{"num_hidden_layers": 9, "num_attention_heads": 12, "num_key_value_heads": 12, "intermediate_size": 3072, "vocab_size": 32768, "hidden_act": "quick_gelu", "norm": "layernorm", "norm_place": "pre", "qk_norm": true, "tie_word_embeddings": true, "init_std_down": 0.0, "optimizer": "adamw", "decay_shape": "linear", "dataset": "wikipedia_en"}
MLP neurons of a small language model. Each row is named by its layer, matrix (up: input weights) and neuron, and shows model dimensions 512-607. Each number is 128 + 32 x the weight over its row's rms, rounded and kept within 0 to 255. Numbers have three digits each.
Before each neuron's rows, "fires on" lists the tokens most often at its 100 highest values on Wikipedia text that the model never trained on.

fires on: " m", "w", " in ", " Sw", " while"
L3.up1633:103164177153105086168162145140104111118158109107087134169142152194100080090064113139112149154187191064151123144132126159118234142129155111120087122076137138168157111082130084132121142193117141141142147122121109105077165176088138112151116128118087087097139104145151137117155218144134128116

fires on: "and", " Ang", " Th", " follow", "ak", " lead"
L3.up1527:168093137167199122132172150121114147094121179110102082176043110108123097140094088089110176147124105111137125125131174123130131142120169114113093125086103121099146201133127167156105096161128112119027106083130176171148129157126124123130096111164139124117159138177089137123144162142159043136

fires on: "-", ":", " up", "{", " not"
L3.up14:124116134134105155092135132123133190098149146137143188131131124152071131061127128144105160166110152120137116127079132165080122152162112114109120063098192135111159174121118096149172106211088092088119179133153135087130145107119118122092108118142115163117159113000141092108160121173133157127

fires on: " United", " County", " Town", " City", ",", " District"
L3.up1799:126161109143145086104189074169143086101170119113116117114099177143092158138083048114121111125102115108162080133120090177133129160152111197118083127144193190163108112107083140141089097141108140186059064119122101175121072161142065135147131080092140219112166120055155115114147089179096135121

fires on: " w", "10", " one", "5", " five", " which"
L3.up1482:179183076110119098104132173157088135099144177072170130100160082124108129145146164145146147150088104113133125190154129112110147139156105160074116120130090192113158079092056128093113104075085090133085100093181099106077104112109137147161095139100101100116073100153093114144103139178111131090

fires on: "al", "ar", "on", "arl", "el", "ol"
L3.up1678:112158129138103160121126111142122149188128142077085138125097175125093129132119078092107170101115133121137113118104105198074132131123085124112071118068195101102136147132144159133133083177148121190051155135171066238127117139068122143108107127087089149038085140132122175093180125123180142081

fires on: " National", " sign", " Public", "N", " (n"
L3.up171:184144166121144154119155145127123102150156094157107157172126183131091192052208092139134155131010138170132135084136093109135132114085138173116160026128143129169160116169096115111129126127091114145087118147147111133142080136095114134103134056142103121143161082149135088107077116138130134142

fires on: " R", "al", " of", " Wal", " M", " the"
L3.up2951:103147206153100143133083163102100136150151141171124199128007082154133134100125091122086142124138170128132118159099115136092122141123112115171091113055123226109123103147092139175142087129128155116121106146164159134157167149142125150158122141100126120174103173134067139124138069162113142095

fires on: ":", ": The", ": M", ": P"
L3.up2912:179109111139165098118123061084191103171129137128107123148115100153123130130089120123079164142114148125100151204156167149071158099180116130136072168156204085083151154112084172158105136139097072163105136125116089148134099112110134185146075066082129070100098136102110129112176148136105157083

fires on: "/", "T", "000"
L3.up2765:172170112190090079073120091159154143107087132157119100159169150193142107078100067210154159147142107132153203175144076086109152149139130141114146105099148194103139160149151146083101145136128115099082186165132086097146099128116152106114166118105143100157142109098071123050070085153148120105

fires on: "\n", " | at", "; | W ", " there", " when", ", when"
L3.up2355:084128144172185125143102138092160146148158103098175105150143091186169141119126172125117126111085150158152086102167166106126190111119206090128116159063117138073181104135097128101091078156157096133162102143125203080160124092120205144186176129097124177135128149111122131115109104115112147136

fires on: " Sh", " Ab", " Sp", "Sh", " un", " | Sh"
L3.up1898:132141089181137079090118119110132122128112099104071128142088159151125152141143126112188141170135148122179111185093174152119112165133120149152114169143160122122118090164073138149139056161127094140134108135181081171134147157149091055129178153103113122078111133092098128105110150072121103099

fires on: " P", " V", " J", " j", " v", " I"
L3.up2525:091160107144072059106127067105140112100140176109160050138125151099157098066118109094127176074134089110134176142177077140111162132147114114129161110150113151132167103108098150110156171091131183116117112060154136127167094104122173127176132142106110079176102109178116167117099171101125108128

fires on: "O", "E", "S", "T", " Army", " o"
L3.up383:115155125121106109042144088092155080104083164108138115140116153125137175138165090157131158115128156081135119122182117181099140133206103092081101099155155162197122138104117106175109112178160097122129135109130114143147092168098108159104149161065111150120127179127068180070097086110132181125

fires on: "2", "ov", "6", "lov"
L3.up882:140149160066206101134137143095129127128106142134122090122103134159137182111099104127133141143120139149152172132137050136127110108110130089110192105161086170111152180162161134140107126115150101134082129116169114112169115106147163099135101157101099100096113106145146127146130149090148143130

fires on: "-", " (", " ", "/"
L3.up2397:153192137170107171092129133113126095094111152050130034157082094109105102103091093121120191095149145150123115121122116113121140063126152121116170185092137092182184157104161128116172082108141129112085131171081074095161083133152165076098150106090111173091129132169135141150124121127173111145

fires on: ", M", " of M", "| M", ": M"
L3.up366:155179094138122159135119163095145140121183137104152146123051057120133083096125147144151158090118147143149108104215139132109102140135104143187144166098114111092146113148090112146095125142158132103117135132106115129144074170119172135140113081070119197104134119088133076074154120134074123106

fires on: ",", "ed,", "ation,", "ing,", "en,"
L3.up2331:199178112163150180149150122156152129136184126092189105125148136145093204131141095140143126111081162093167153102168116151087127148138076119144100118126143191096175123172115168055171110176062098094060068101077104148178104152130105116120128124114165085139120154121122178094103084104149066068

fires on: " ", "M", "6", " at the", "5"
L3.up53:141151137154076064091131126092106185164124135003205108117147131140157143137107122146118134162086104142141078106160163141085128116128168131143118126131103141128113109139096136145133170126093104129107132142061123134145125195133106168085118076154124090096091132110109147140108102140139131164

fires on: " [", "{", " -", "====", "-", " $"
L3.up2880:115150140129089162109107101118152140088127107089059124102141100153157147078085124120117159094100193172182113182073163126115146061150105156142130147084192155103148136124152172148166152167102141145148137082131183123105083109157118093073103081121131132198066164091108167101115102132143114115

fires on: " D", "un", " Dun", " G", " Par", " d"
L3.up728:078154125149126119072095152123108104154179156150098150126174156132081106094128105110081144109162116117058106115168118075107132118089179154174109146103075160110163062144164171115106084136082118163155147165105133163193130216135113091156135118128108123203139157147174139058095102157120149158

fires on: " (", "—", " –", " as", "\n", " -"
L3.up2070:105205128094125044127107192156137094166192082075084130129139090186181128138107151149092138138110102181174152138138079106092145117162124106190109182141098109108121132151143143049106077156109154102123126152109073160166111135119182081174171146078138125088125135140154102111092134100128106131

fires on: " l", " N", " D", " p", " d", " g"
L3.up1284:095188102111132104140092148122126080106090142143096118144125089125139122092170114121155181086156078160096102155102105175088180124111125106123117135112158094086144088116129137158099138094149118128122167123151184151151159134148094125151087072116076110152099111128132105080078124165118167117

fires on: ".", " en", "-", " der"
L3.up2600:083160110140147062073090116132135212112145139123119121144164129145121090125102120123128181185160122158137133144124109094107167090152185134155092112176126128126139097141165135157086132194135101120089177134151130107126128156214167180125100088123122105114104117089134131026139151160101135167

fires on: " T", " | T", ", T", " | E", " and T"
L3.up1502:154139116125104149138139170059139163144162126105137163135163117172157070145182099151141155087077163106126128163110130156106119114127121151160047121156176166141166133083094094085139110125106126126125153145146097152103114106157174171113122080131154168179129128128065116128121148122153097085

fires on: " an", "ut", " major", "ac", "id"
L3.up809:134130100176176115118128174084170137151131080108111098177134151102135190109110125143120171191134157081172098129110154169109158118061136104118129136103147083142146143111080153137130065142091110095172144075128211159164139172145172148136162145143120040110063118119063104126118103109134082147

fires on: " at", "\n", " st", "=", " The"
L3.up2603:123195120177166085145094147108141157135100160122107134108131117138126127069131072166078126105113145164098103119127087179090168192076122161126089099104139146166145077108098107149103143134092096123097150138115174046179140100193127166122119129079114136185172100122105128083135089172111134121

fires on: "on", "ron", "ro", "aul", " Don"
L3.up2234:090117147177142169126122107197155184110162100131115120183106184199126162074165125155141126096111085114099113205118102102117134128137098148182167126091126110100172106094123092096143168159141130190107056138085131160061122153080097103139156087117114161156120108079159145057099109119156066111

fires on: " | ", " (", " ", " had", " in "
L3.up134:119196097164101052137077119094149096146163166092135090143114193126160121076094111173108156208117120114068165113148134112100139120121130120177157123153158110121121091137025154090077054089132124148096091178163125112144089112130138091162065136096092174138150136128076153123173173149181131167

fires on: " called", " written", "ed", "ung", "end", "od"
L3.up2982:178122111116128120088150152140129109097188100151139074188127119150075094084113081111127126134050097124149162142140164148120066150119150202156113186114161146138138116184132169123134103177139097121073081165101126109155127152129103117107115140087119134087125078099103084146122124114122169138

fires on: " In", "In", " At", "In the", " On"
L3.up1192:182141109142096132134116132118123144105092097112120103202057062148117124126139134159153159154108128126118138089099127142129150115088145185096153090118184135111180155183055138155080164176148155163146087106171075118119116086091121136121129102136148179120146128145136144116124158173117166094